Weights of a small GPT-style language model, trained from scratch on English Wikipedia: no biases in attention or MLP, 6353 steps.
MLP neurons of a small language model. Each row is named by its layer, matrix (up: input weights; down: output weights) and neuron, and shows model dimensions 96-191. Each number is 128 + 24 x the weight over its row's rms, rounded and kept within 0 to 255.
Before each neuron's rows, "fires on" lists the tokens most often at its 100 highest values on Wikipedia text that the model never trained on.

fires on: "ar", "al", "l", "us", "ail", " Al"
L8.up150 [126 107 189 140 165 130 117 115 110 105 129  69 161 125 108 103 150 143 117  85 126 143 110 118  92 130 111 160 149  92 121 166 114 150 129 111 112 167 108 119 122 117 125 132 120 111 113 129 136 119 138 110 122 177 136 135 126 127 108 115 145 144 190 123 161 145 110 121 103 100 143  90 142 121 122  97 165 114 117 134  83 124 102 126 128 112 113 107 161 143 155 125 164 145 145 134]
L8.down150 [123 161 122 119 112 120 126 136 147 105 180 166 126  96 137 143 126 118  90 134 104 126 137 111 114  93 141 161 150 164 129 137 141 123 116 105 132 140 114 133 120 123 121 175 131 126 134 152  92 130 100 181 142 125 157  99 115 121 131 132 104 156  93 110  98 130 125 142 120 126 130 136 115  71 122 152 117 163 133 161 192 123 163 153 122 137 126 108 117 127 115  91  95  71  99 142]

fires on: " there", " ac", " Ac", "ac", " There"
L6.up695 [141 140 124  92  87 135 126 111 133 125  95 117 155  97 137 111 137 111 168 140 125 153 161 145 124 148 145 118 115  99 113  59 117 134 185 130 133 121 147 138 100 180 152 138 150 119 130 119 123 140 136 143  83  62 122 103 136 139 116 109 151  91 153  95 109  94 133 144 131 102 103 114 136 139 170 174 118 124 107  87 119 117 153 120 145 128  75 140 119 127 100 148 126 133 144 106]
L6.down695 [138  90 101 147 119  85 146 148 145 162 150 115 146 116 133 121 129 143 130 150 124 104  98 115 138 113 109 149 143 130 117 115 140 109  98 159 117 134 115 137 125  92 108 100 117 156 120 127 145 140 106 115 152 169 115 151 132 147 167 155 101 135  95 143 147 147 120 102 102 129 117 103 108 146  93  85 123 128 140 141 155 114  82 153 125 144 175 174 149 166 145 123 161 164  87 131]

fires on: "A", "out", "mar", "or", "om", " USA"
L6.up109 [106 132  80 112 117 140 144 188 125 106 118 111 133 120 152 128 128 100  94 118 128 133 140 124 132 108 111 157 156 163 113 119 117 154 160  94 132 109  96 109 115 143 152 133 111 131 152  80 141 129 102 112 150 157 133 132 148  76 159 140 148 154 136 181 120 102 114 129 115 151  85  72 101 137 124 127  86 158 134 133 100 110  91 126 131  74 130 121 117 141  98 153 188 107 164 141]
L6.down109 [153  90 115 142 142 108 157  87 175 146 130 106 116 142 125 115 125 152 120 146 127 108 122  95 123 160 148 121  88 131 125 152 146 112  89 120 135 156 125 149 124 134  59 121 170 148 100 202 101 105 177 154 106 127 108 131 144 147  98 131 127 123 102  92 129 133 168 155 121 124 161 170 165  90 161 139 133 147 112 118 132 154 128 115 106 168 150 130 156 114 151 113  59 177 112  81]

fires on: "or", "im", "t", "ur", "ir"
L7.up484 [156 169 139 109  84 116 112 154 121 106 156 104 125 124 136 119 124 110 146  80 132  98 153 147 114 108 147 115  85 116 136 127 147 131 133 116 130 126 167 113 105 116 122 111 134 137  90 143 160 105  97 108 131 121 135 127 126 116 116 151 117  94 105 125 131 164 104 112 154 145 128 157 120 149 108 140 130  92 109  80 148 125 105 121 147 133 128 136 143 158 134 109 107 171 128 147]
L7.down484 [125 132 127 144 118 150 139 146 135 105 118 170 148 128 131 122 105 116 105 158 143  98  88 109 166 133 134 158 136 141 131 113 108 108 154 105 113 122 150 128 116 147 128 118  96 140 125  93 117 146 141 113 120 182 108 118 135  85 147 121 142 156  91 130 109 117 112 141 136 138 141 121 111 135 156 101 130 142 121 143 147 108 113 140 152 211 134 140 124 119 129 121 177  83 107 162]

fires on: " $", " company", "uth", "ther", "ke", "ades"
L3.up315 [153 146 134 126 128 122 148 117 150 138 138 110 126 161  97 137 129 162 110  98 160 155 116 102 108 146 156 145 105 122 122 139 104 118 136 118 112 130 122 153 137 133  85 148 135 100 125 155 149 145 104 140 161 144 114 116 124 117 123 119 148 146 141 159 106 132 181 147 124 134 176 108 112 137 141 140 138 166 103 105 147  65 104 145 149 108 161 127 136 145 145 167 121  87 122 184]
L3.down315 [101 103 120 140 123 139 111 142 120 127 109 154 127  82 139 114 136  87 134 158  81 117 147 166 150  94  97 118 135 143 124 113 128 110 114 129 129 133 146  94 101 115 181 121 136 152 141 103 129 116 162 128 107 118 144 153 120 148 136 161 132 134  99  88 164 116  84 123 113 109 100 127 137  97 117 110 128  96 151 134 111 166 133 109 107 138  98 133 121 129 111  90 134 177 130  88]

fires on: " and", " R", " or", ",", " in"
L7.up47 [146  92 146 133 159 157  89 135 166 125 110 181 140  61  97 125 123 137 136 122 123 175 149 136 107 194 135 124  76 120 167 176 118  96 116 105 164 120 122  85 103 163 169 110 115 183 124 141 127  97  95 128 136 123 108 134 118 128 139 166 103 162 146 141 108 122 128 154 128 123 121 116 147 116 127 130 144 155 116 105 116 122 112 143 142 172 182 133 164 181 124 158 141 117 134 114]
L7.down47 [110 129 104 108  90 149 181 127 119 140 142 116 117 170 153 100 121 120 117 114 147 119 136 100 148 125 145 131 138 146  65 133 119 105 146 120  98 156 112  97 106 124  64 132 108  93 118 145 111 125 136 117 107 110 135 142 165 143 121 131 146 123 103 141 130 117  90 125  99 155 102 133 126 192 160 127 112  96 133 190 115 125 144 109 147  97  95 108 115 127 114 140  96 168  97 120]

fires on: " and", " (", " or", "wh"
L8.up643 [102  87 146 135 170 133 147 156 108 135 171 151 140  80 130 167 143 117 111 117 141 140 138 165 125 139 133 137 130 165 110 108 122 129 113 118 135 132 153 131 137 102  99 118 136 145  98  91 157 110 140 127 132  91 118 134 133 120 100 132 139 138 120  94  92 133 123 116 111 117 119  90 109 134 102 144 148 161 165 124 122 127 105 127 126 114 158  87 137 116 143 175 144 152 138 147]
L8.down643 [118 116 124  78  93 140 123 104 147 108 135  93 155 130 160 110 111 152 157 109 140 115 129 132 132 109 138 116 129 125 155 135  99 107 137 104  98 113 125 126 142 133  97  89 119 102 147 145  68 114 114 138 128 146 166 149  81 136 146 143 126 149 152 172 145 137 106 136 111 156 137 145 146  92 160 116 112  79 112 150 147  91 135 148 116 140 119 127 142 162  99 104 112 108 121 150]

fires on: "1", "0", "10", "2", "b"
L3.up111 [154 137 100 101 166 133 147 144 161 147 116 145 149 106 156 163 105 122 192 165 148 153 149 150 167 156 134 135 126 125 106 102  85 122 114 130 169 123 108 100 110 119 137 117 145 162 115 102 103 108 113 114  80 143 133 152 123 126 134 156 159 167 115 149 107 137  96 161 124 134 143  93 123 156 103 116 133 174  93 104 109 148 114  93 145 145  94 151 143 163 124 156 145 104 140 105]
L3.down111 [ 97 154 155 145  85 140 129 129 113 109 117 125 117 135  93  71 155 137  84 106 149 112 116 117  88  78  79 137 119 141 121 162 132 155 130 124 121 116 146 164 161 150 135 135 126 118 151 151 179 148 119 122 160 101 123  87 136 125 117 109 107  95 153 115 120 127 116  59 119 146 100 161 136 100 173 133 125 113 148 172 166  90 107 134 136 133 140 139 112 128 139  79 115 173 123 163]

fires on: "ol", "olog", "ight", "et", "op", "arter"
L6.up951 [124 109 108 106 101 146 142 121 136 128 108 140 125 127 146 119 141 101 152 149 124 148 155 157 111 174 112 161 147 180 129 120 111 119 170 159 103  92 108 116 105 168 167 164  81 142 128 120 183 106 108 130 146 139 159 149 141  69 141 124  96 152 148 134 130 116  97 152  99 124 120 102 135 145 115  99 118 139 129 134 153 133 117 133 134 138 134 153 133 168  78 181 174  87 122 117]
L6.down951 [150 115 144 188 138 134 146 180 153 117 109 122 137 102 105 134 131 145 150 145 132 138 122  95 160  92 160  85  91 153 145 146 134 121  90  96 116 123 133 153 137 124  98 119 133 118 146 113  85 147 132 110 120 126 103 137 141 178 115 150 172 112 101 109 161 123 156  98 143 131 100 142 135 168 141 161 163 128 110 129 152 111  90 116 121 106 110  92 138 121 161 151 110 160 159 136]

fires on: "a", "e", "it", "ig", "ese", " v"
L7.up766 [129 108 146 113 137 130 119 109 151 124 134 131 139 150 111 150 134 123 130  98 109 120 150 126 110  85 157 125 120 129 146  88 137 161  94 128 162 136 102 111  82 166 137 136 137 117 157 157 109 128 166 159 167 136 121 172 146  81 141 170 162 126 184 124 141 106 116 115 147 152 103 129  97 139 170 128 119 143 155  89 112 152 121 106 130 125  94 140 113 146 146 114 120 112 140  88]
L7.down766 [114 117 138  96 123 147 138 124 140 109 128  91 133 148 128 176 131 147 128 110 136  94 101 175 127 126 110 142 164 150 132 112 141 151  93 135  84 137 144 129 149 146 128 102  97 154 137 131 142  72 105 105 106 127 109 112 155 127 173  80 111 141 119 134 127 126 172 162 124 144 150 121 122 150 120 181 116 127  99 127 139 128 128 148 151 119 141 124 151  86 141 137 155 100 168  87]

fires on: "e", "ly", "ur", "ion", "es", " Cross"
L6.up727 [148 139  97 126 116 152 162 156 122 128 157 134 142 137 118 103 129 150 107 120 146 112 211 130 127 154  74 115 155 145 132 151  87  80  94 163 101 140 128 110 122  95 127 154 124 115 109 141 117 142 131 139  99  86 108 123 148 122 168 102 154 104 156 113 122 149 118 149  71  67 133 153 139 120 143  90  89 149 143 124  98 102 116 144 108 120 122 139 147 150 175  97 105 158 129 156]
L6.down727 [118 173 141 121 124 130 130 100 164 112 145 109  93 118 122 139 152 119 127 118 108 150  80 132 132  92 146 136  78 105 138  78 158 168 144 106 165 107 124 147 152 150 166 115 147 150 124 140 127 108 110 115 160 154 158 123 148 139  94 152 116 154 122 133 127  97 143 129 171 164 149 152 118  81 113 170 176 103 137 120 144 140 131 114 134 128 109 119 130 128  99 164 151 121 160 121]

fires on: "ing", "ur", "ide", "'s", "s", "ir"
L8.up214 [140 108 136 137 137 124 124 191 139 152 127 100 146 146 122 141 113 120 118  88 137  91 109 133 132  79 155 157  78 155 142 111 170 142 136  97 125  97 116 154  82 140 107 101 129  75 127 157 144 112 128  68  97 161 147 121 110 165 134 127 147 141 130 155 161 160 102 111 129 126 114 124 147 124 140 105 116 111 131  82 123 172 131 102 151  78 122  98 143 119 132 139 135 185 171 115]
L8.down214 [117 153 133 160 142 151 164 120 167 132 155 139 159  91 138 131 123 124 170 167 122 138 189 149  91 145 145 122 149 143 140 120 101 112 120 120 134 141 139 114 128 143 128 133 111 131 117  94  99 146 122 130 129 122 103 135 148 127  83 129 162 120 124 116  95  76 128 143 109 111 134  89 122 152 135 132 172 173 128 176 127 110 126  94 121 152 161 143 124  99 152 103  93 121 116 127]

fires on: ",", "m", " age"
L6.up718 [134 117 135  90 153 145 150 101 115 115 139 115 135 103 105 122 150 154 120 123 149 155 113 154 100 139 138 133  82 157  89 109 107 169 164 112 118 114 161 101 137 124 137 122 159 100  76 139 166 143 128 144 136 151 172 104 115 152 133 173 147 113 109 137 142 127 137 119 143  96 117 103  92 128 127 150 143 124  84 115 125 123 150 105 145 132 111 103 112 110 131 101 152 170 163 135]
L6.down718 [127 148 164 157 132 122  94 122 144 116  96 155 117 143 138 122 127 115 113 119 116 132 131 111 138 150 134 125 160  90 143 126 160 118 129 149 130 132 120 154 135 151  95 127  90 124 127 114 127 132  90 145 138  93 105 134  96 115 140 131 141 133 147 120 108 122 145 146 147 166 133 193 115 122 122 113  95 111 151 113 176 181 121 141  75 125 158 161 111 144 149 132 160 113 158  95]

fires on: " of", " ", " hold", "2", "c", "erv"
L8.up0 [145 155 149 138 178 115 137 108 130 129 162 139 138 142 135 148 130 156 131 144 132 147 133 144 178 144  99 155 103 124 145 128 125 179 136 111 104 113 144 100 120 166 149 107 125  79 102 131 114 103 127 131 135 154 116 143 126 148 154 118  89 128 105 154  90 172  98 127 144 152 150  81 132 138  92 113  81 146 105 134 155 118 102 141 166 165 123 126 116 142 123 108 144 129 118 130]
L8.down0 [123 110 124 102 125 151 119 147 135 108 134 101 105 176 153 120 131 149  98 106 152 132 133 161 113  92 112 114 151 137 115 120 107 163  95 131 135 175 152 132 123 146 137 137 124 125 146 122 149 168 127 113 173 160 148 111 160  77 124 130 151 138 126 108 120 136 120  64  86 148 114 134 133 150 141 169 148 139 139 122 149 171 125 111  97 126 111 110 126 109 119 145 113 143 126 155]

fires on: " Christ", "et", "id", "acher", "ect", "ight"
L3.up974 [127 135 105  97 146 130 139 146 112 119  79 166 132 132 108  90 128 109  92 142 109 120 173 133 113 127 110 155 104 141 150 144 105 104 135 132 101 119  99 161 106 171  94 108  86 133 107 136 139 106  83 129  90 102 128 136 126 129 133 124 125 135 135 123 122 128 131 223 109 117 166 139 172 126 153 101  89 108  96 126 158  61 150 151 112 120 170 183 121 126 121 144 115 135 138 163]
L3.down974 [151 144 149 187 111 131  99 125 164 133 144  86 110 118 155 157 117 151 150 107 150 129 126 137 132 105 126 134 146 137  90 130 146 133 133 138 119 158 154 114 136 110 129 112 183 137 143 140 112 146 159 141 145 158 160 121 140 165 124 109 147 116 146 125 124 103 135  47 152 138  98 108 106 128 130 129 127 154 158 103 115 170 111 117 132 170  96  88 141 125 117 113 136 158 132  99]

fires on: ",", ";", "ant", "el", "ig", "y"
L6.up914 [114  78 161 111 128 122 161 123 140  86 107  88 148 134 129 162 140 119 129 116 161 183 152 141 133 177 151 120  86 160 169 120  74 166 102 135 119 155 106  69 137 211 113 106 120 148 106 170 158 150 151 141 104 166 164 137 129 127 127 163 110 169 142 126 128 122 103 128  59 115 113 112  82 103 124 124 121 173 110 125 107 123 114 150 156 122 113  86 181  94 139 143 143 139 156 150]
L6.down914 [128 149 104 105 155 104 121 129 132 136 122 189 134 136 133  97 120 135 125 126  78  99  82 148 123 117 117 134 169  96  72 114 165 120 160 142 134  86 162 172 153 104 162 116 133 114 138 144  67 121 109 138 138  98 124 114 122 127 140 115 113  94 125 122 113 145 153 158 164 120 154 147 180  80 100 133 126  84 158  98 167  90 126 121 130 116 138 155 138 160 118 137 157 130 115 131]

fires on: "wh", " and", "gress", " Williams", "on", "les"
L3.up398 [134 118 178  85 136 119 176 161 136 115 115 158 105 108 125 124 116 146 112  96 133 178 110 133 128 151 154 130 118 123 139 150 109 125 101 101 157 159  93 132 118  94 128 144 140 208 152 109 168 133 152 151 141 102 148 133 155  85 111 153 146 136  83 140  92 124 142  97 126  94 147 102 142 157 103 123 123 156 163 135 165 133 138 139 118  94 155 162 145 110 114 144 138 135 183 150]
L3.down398 [ 92 130  75 161 121 152  77  96 108 132 135 103 123 122 123 151 118 109 155 151 149  79 135 133 114 115 146 125 135 130 114  78 167 111 182 139  96 108 153  99 125 130 146 140 118  62 100 113  98 108  81 109  96 162 115 141 140 156 124 136 122 130 133 154 153 113 118 184 114 155 106 117 124 165 115 125 148 110 102 145  91 157 118 135 137 153  81 130 126 116 120 123  80 114 103  95]

fires on: "ing", "3", "1", "2", "-A"
L6.up51 [114 110  86 139 158 133 144  98 140 115 115 139 116 117 129 149 122 137 115 146 120 175 150 169 133 146 124 130 172 138  94 117 143 117  83  62 138 118  64  88  86 113 185 111 164 114 148 116 130 121 158 138  82 180 113 132 144 133 131 148 155  97 101 135 138 115 100 174 116 107 141 145 139 133 110 133 112 135 130 132 124 142 119  90 154 118 114 137 130 119 125 154 170 128 117  90]
L6.down51 [129 130 146 144 112 128 118 164 145 145 115  99 114 153 137 115 116 124 100  98 142 121  94  80 141 135 131 117 118 119 137 153 105 155 147 137 116 194 159 156 151 132  78 180  97 145 116 117 125  68  74 126 173  84 152 116 113 147 120 130 124 156 144 123 164 139 134 135 156 142 102 173 135  64 106 116 155 117 141  89 131 110 124 185 119  85 137  96  88 154 109 119  81 115 111 135]

fires on: " of", " in", " to", " at", " many"
L9.up665 [125  97 125 116 174 151 153 159 146 143 128 172 162 138 135 114 130 167 132 131 140 146 142 160 150 167  87 132 111  97 113 126 105 158 123 125 122 182  71  99 112 161 102  89 100 148 124 107 171 106 176 141 170 114 110 147 117 131 121 147 107 163 143  90 111  95 127 146 125 158 138 122 137 110  85  89 150 125 163 106 129 115 107 115 118 159 121 120 139 107 151 144 103 149  94 130]
L9.down665 [145  96  95 108 126 108 140 122 119 146 172 134 184 146 107 141  91 123 113 124 130 165  61  95 125 140 117 109 163 152 149 120 141 134 145 115 136 109 133 116 135  82 139 146 140 142 133 136 112  83 103 114  82 165 131 167 106 108 132 123 118 125  86 168 111 142 110 134 124 108  88 144  93  26 122 127 160 149 111 174 135 106 120 139 137 146 126 141 108 128 128 116 166  93 153 105]

fires on: "en", "as", "ern", "es", "pen", "is"
L7.up632 [105 132 124 120 170 165 163 112 126 129 151  83 145 114  97  95 125 101  87  99 107 158 119 148 152 134  93 174 103 116  88 129  99 135 138 161 105 155 135 151 103 161 112 111 121 105 153 149 140  68 127 160 130 118 130 180 141 148 127 158 139 111 148  97 154 110 105  77 114 170 145 117 162 120  92 122 137 119 144 157  63 143 111 119 132 128  87 121 165 163 119 162 138 155 110 146]
L7.down632 [136 117  99 119 133  74 107 154 101 120 110 146 115 110 136 150 164 141 114 141 133 124 140 135 109 138 152 117 110  87 130 126  92 136 112  90  94  90 161  98 152  67 145 141 113 152 100 115 122 162 118 137 120 126 127  99 118 120 109 134  90 142 100 132  94 171 143 171 115  89  98 122 122 120 144 153 132 128 145  97 151  95 140 132 141 138 153 143 106 138 102  98 109 100 146 102]

fires on: " prov", "h", "al", "l", "d", "he"
L7.up884 [102 110  97 107 145 154 142 136 118 109 167  95 126 145 145 144 129 160 127 100  88 128 136 139 167 167 121 132 114 138 148 149 121 135 114 173 121 173 149 118 151 129 109 135 135 130 121 124 173 141 135 135  93 124 133 125 117  92 115 108 137  46 153 138 122 109 131 121 153 158 121 160  93 126 103 153 110  90 154 127 129 142 124 134 137 106  65 137 145 119 165 154 117  83 119 123]
L7.down884 [155  82 136 127 129 140 109 143 150 151 117 150 126 119 122 121 157 100 127 154 184 121 132 127  79 145 150 133 119 141 131 113 133 131 126 117 138 111 111 156 141 110 115 129 112 176 139 111 126  97 124 120 175 153 152 160 135 134 160 133 106 141 118 112 120 118 123 130 112 123 138  66 144 117 159  99 130 168 115 154 141 147 141  93 112 159 159  96 132 146 105 135 150 104 142  90]

fires on: "l", "al", "le", "j", "z", "k"
L8.up8 [101 126 107 165 126 126 127 102 119 134 156  90 115 131 129 138 140 108 105  99 116 135 126 112 135 168 135 132  53 100  71 144 106  97 133 161 108 116 100 103 139 142  93 147 128 107 133 174 111 122 119 112 126  91 119 112 136 125 117 134 128 126 141 125 140 144  93 127 140 134 127 109 110 119 134 124 156 120 107 116  87 119 109 186 131 121  86 116 159 211 139 118 125 128 159 122]
L8.down8 [175 116 121  79 113 136 133 151 148  96 123 116 119 140 129  72 145 114 120 144  89  99 146 154 113 119 154 147 142 126 157  95 129 161 107  98 132 105 139 130 116 129  81 112  85 174 105 126 114 162 164 143 172 147 147 115 104 146 180 124 117 120  78 118 108 131 122 151  85 166 124 140 165  78 164 131 152 142 163 141 167 122 159  92 175 129 149 114 143  74  91  92  87 107  77 133]

fires on: " and", " later", " or", "ly"
L7.up202 [126 142 121 129  88 178 167 148 175 119 127 160 152  99 161 138 168 131 120 114 135 132  92 149 116 135 137 145 110 127 112 142 102  72 158 143 190 155 110 114 106 144 151 128  63 187 137 109 120 108 122 146 128 100 103 152 111 148 141 164 153 113 204 133 131 120 127 137  91 109 141 115 119 122  97 104 159 115 140  95 125 145  94 144 126 132 141 107 113 116 117  99 110 135 148 138]
L7.down202 [114 127 108 173 168 151 173 140 149 154 128 132 129 143 111 146  96 158 148 149 147 134 134 107  95 144 148 112 134 162 149 134 137 107  91 107 108 112 114 108  88  89 103  87 150 105 118 119 171 158 126 130 163 118 113  90 148  97 150 172 180 107 133 114 152 122 120 114 148 133 103 142 129 167 141 135 118 120 133 136 147 165 144 140 132  99 134 147 106 160 126 168 158 133 159 112]

fires on: ","
L3.up438 [139 133 118  81 137 151 181 158 138 127 150 130 140 119 121 127 132 109 134  90 162 104 115 161 128 171 132 103 119 133 138 107  72 131 160 139 155  98 109 127  79 120 151 154 142 139  75 123 131 139 139 121 137 116 121 121 130 138 133 158 171 144 129 137 143 103  86  88  92 123 113 115 112 132  77 130 103 161 127 142  97  91  89  99 138 102 144 163 151 127 160 150 138 130 113 121]
L3.down438 [111 153 133 176 136 114  89 101 144 118 106 134 126 130 152 123 123 144 121 141 101 152 151  97 110 114 137 161 110 144 150 130 159 111 125 108 102 178 143 137 192 154 110  54 107 139 165 134 123 154 109 147 124 136 139 132 103 154 123  77 112 101 155 115 125 113 157 154 167 130 148 171 163 107 175 104 142  93 127 103 163 160 162 144 103 136 123 103 128 134 106 109 114 112 129 123]

fires on: "n", "ian", "en", "ron", "is", "i"
L7.up142 [106 146 135 136  95 174 145 131 100 135 132 125 107 147 111 157  88 133 150  93 149  73 125 123 114 154 154 141 143 130 106 129 117 124 134 115  98 145 150  89  91 152 152  95  82 160 146 130 140 127 131 114 111 143 130 141 179 117 171 157  99 101 125 130 173 114 106  98 113 125 110 100 157 147 112 102 118 111 141 177 151 129  90  97 119 158 129 151 170 131 132 130 106 137 132 158]
L7.down142 [122 130 101 109 144 133 108 170 140 154 118 149 134 136  98 145 123 104 100  91 105 152 100 130 124 111 157  92 139 101 147  98  76 147 120 117 184 144  99 117 142  85 157 103 103 123 138 169 123 131 154 115 136 113 147  68 106 149 117 122  81 172 154 138 134 121 141 149 108 128 122 109 108 134 108 133 129 154 157 136 122 124 139 143 153 158 128 103 129 110 106 165 134 143 150 143]

fires on: "ed", " of", "l", "ol", "it", "c"
L8.up962 [190 134 157 169 105 140 146 119 173 127 144 144 128  87 120 115 116 131  99 121 119 133 146 153 104 104 120 117 114 134 112 110 113 123 126 119 118 118 111 125 111 152 124  91  99 100 106 125 131 127 134  95  98 108 150 130 152 135 135 122  86  96 120 170  89 122 120 140 129 122 136 109 131 148 149 144 144  82 169  91 137 127 145 150 134 121 135 136 109 123 108 124 159  97 161 121]
L8.down962 [ 92 110 137  79 146 140 141 146 144 116 142  90 112 134 138 109 136 129 146 126  83 151 155 121 129 160 150  95 157 144 125 134 128 144 103 100 130 154 112  87 124 149 101 136 134 125 166 129 106 146 123 163 130 134 114 144 149  92 119 105 125 164 149 146 117 130 140 125  83 153 151 188 107 150 119 111 131 133 116 138  96 169  96 159 125 137 116 149 191 135 144  98 127 170 116 151]

fires on: " while", "ike", " Will", " season", "ably", "ase"
L3.up681 [136 145  74 170 125 162 135 160 171 125 101  96 134  80 162 118 138 115 123 159 116 134 137 141 148 142 115 136  81  88 125 133 170 157 117 157 109 130 114 104 145 161 127 122 124 105 121 201 131 161 146 124 179 148 124 146 129 157 151 105  80 158 107  90 155 131 110 131 126 122 113 164 110 140  94 172 115 129 128 135 175 113 115 151 142 111 143 125 141 135 119 141 167 126 139 121]
L3.down681 [ 96 103 172  99 139 129 142 113  66 127 132 191 123 169 100 113 123 136 157  88 132 114 125 127 106 122 149 149 170 154 133 135  88 109 146 114 151 142 132 163 106  89 112 116 152 147 122  55 154  71 140 121 120 101 125 140 131 146 120 148 177  81 135 155  94  98 139  99 129 158 129  94 134 103 166  78 112 132 129 115  82 139 136  87 111 128 114 116 120 140 102 132  85 136 118 127]

fires on: " h", " National", "N", "ur"
L9.up825 [126 136 134  87 119 134 162 158  82  93 121 129 103 140 133 154 100 120 101 139  87 137 143 137 131 147 140 147 158 133 140 136 136  96 110 102 125 154 133  88 112  97 111 108 104 170 136 150 137 100 195 133  71 122 120 155 108 145 142 113 154 129 102 109 171  84  82 130 121 157 132 179 111 161 138  97 125 153 158 132 160 125 139  99 179 156  96 131 141 126 160 119 127 134 103 106]
L9.down825 [125 108 118 131 115 117 115 102 138 144 142 138 107 140  61 139  91 144 130 137 171 100 170 131 135  69 131 118 120 136 162 155 139 150 126 147 130 113 132 129 116  93 117 127 135 112 116  77 161 104 110  99 123 155 130 175 119 130 100 134 114 140 104  97 127 174 140 170 186 129 157  81 155 103 133 130 145 107 126 121 121 120 165  97 116 154 137 148 152  88 134 184 107 141 142  94]

fires on: ":", "ur", "ul", "e", "ple"
L7.up209 [152 166 106 111 127 156 134 151 164  94 156 134 134 115 126 135  99 146  99 108 113 121 189 119 148 137 133 123 150 107 167 137 104 117 144  77 100 139  98 107 139 101  78 146 147 138 112 150 161 101 136 149 107 132 107 106 112 133 116 120 125 109 142 120  88 119 136  84 130 107 100 142 157 130 147 115 126 111 102 113 165 177  73 144 148 171 149 147 161 139 171 178 100 108 122 128]
L7.down209 [102 131 158 116 140  87 121 130 139 118 147 103  98 158 165 134 104 161 120 127 121 164 104 149 156 121 160 100 101 131 123 124 159 122 136 192 123 104 109  88 120 142 138 102 116 129 100  96 140 133 131 118 126 113 156 148 151 124 135 137 107 137 121 135 137 100 122 152 101 165 100 103 101 142 132 143 136 115 136 132 104 137 141 153 109 149 124 134 138 110 120 135 158 146 151 145]

fires on: "1", "0", " In", "et", "es", "a"
L6.up525 [140 111 144 117 140 144 170 146 130 113 119 126 108 124 154 149 102 102 130 143 112 127 153 111  99 180 157 131 137 106 188 138  98 157 107  57 160 106 145  92 117 135 143 118 123 141 119 101  95  98 123 152 118 102 159 158 142 123 148 128 129 185 104 133 127 107 112 166 123 108 123 166  55 137  83 108  87 197  96 103 132 123 122 100 144 184 146 143 127 161 107 135 118 136  90 113]
L6.down525 [143 147 109 147 120 139 128 138 145 100 129 127 150 100 127 146 185 164 127 119 150 148 149 154 149 134 130 112 183 148 104 114 115 104 105 154 144 151 116 109 115 138 147 132 135 125 148 108 198 129 120 115 122 174 105 162 111 122 162 112  86  96  90 140 108 152 110  89 109 139 116 123 204 138 162 139 151 139 179 169  84 127  93 128 159 133 110 143  96 135 154 120 139 123 139 129]

fires on: "The", " in", " at", " large", "=", " of"
L9.up306 [112 154 100 132 126 101 142 195 153 139 136 139 106  99 119 109 136 153 139 121 132  69 158 123 157 132 133 132  87 138 146 175 105 130 133  86 152 126  54 125 125 147 116 139 153 161 172 119 154 106 166 176 113 135 121 131 120 143 143 182 134 123 117 203 101  88 125 116 137 176 110 156 115 112 150 119 110 143 121 162 156 127  98 131 127  97 117 136 152 131 119 148 156 183  85 130]
L9.down306 [131 129 121 125 118  74 160 115 154 115 178 127 131 100 140 149 107 133 119 134 119 134 121 130 120 128 133 136 139 137 145 131 124 145 125 120 130 122 143 136 149 137 122 138 118 154 131 116 123 145 129 139 122 130 113 135 122 139 133 124 127 108 116 131 116 126 113 161 138 122 114 117 122   0 114 154 121 133 122 139 120 140 128 119 133 143 122 160 152 129 161 127 150 120 118 149]

fires on: " of", ",", " la", "on", " in", " the"
L9.up947 [107  89 104  97 156 131 117 112 120 116 125 128 128 125 149 131 125 107 153 120 104 102 170 139 126 174 140 150 134  87 113 139 119 120 154  99 129 163 128 115 109 126 154 140 119 148 102  89 146 141 140 165 132 120 124 171 124 131 144 132 109 119 136 123 129 116  93 174 151  74 113 112 137 118  86  96 145 206 122 107 135 146 127 157 124  99 163 162 190 135 185 126 140 159 129 112]
L9.down947 [145 147 111 154 137 122 166 117 133 131 187 140 105 117  90 127 142 126 133 142 124 168 138 152 154 110 130 140 130 136 148 100 128 131 140 129  97 112 104 138 149 118  89 133 145 126 135  75 111 144 126 121 121 116 131 114 138 148 131 144 177 129 119 118 133 140 114 153 136 143 127 166  98   0 146 150 140 116 145  82 144  98 146 112 170 143 106 131 154 136 115 147 117 128 115 154]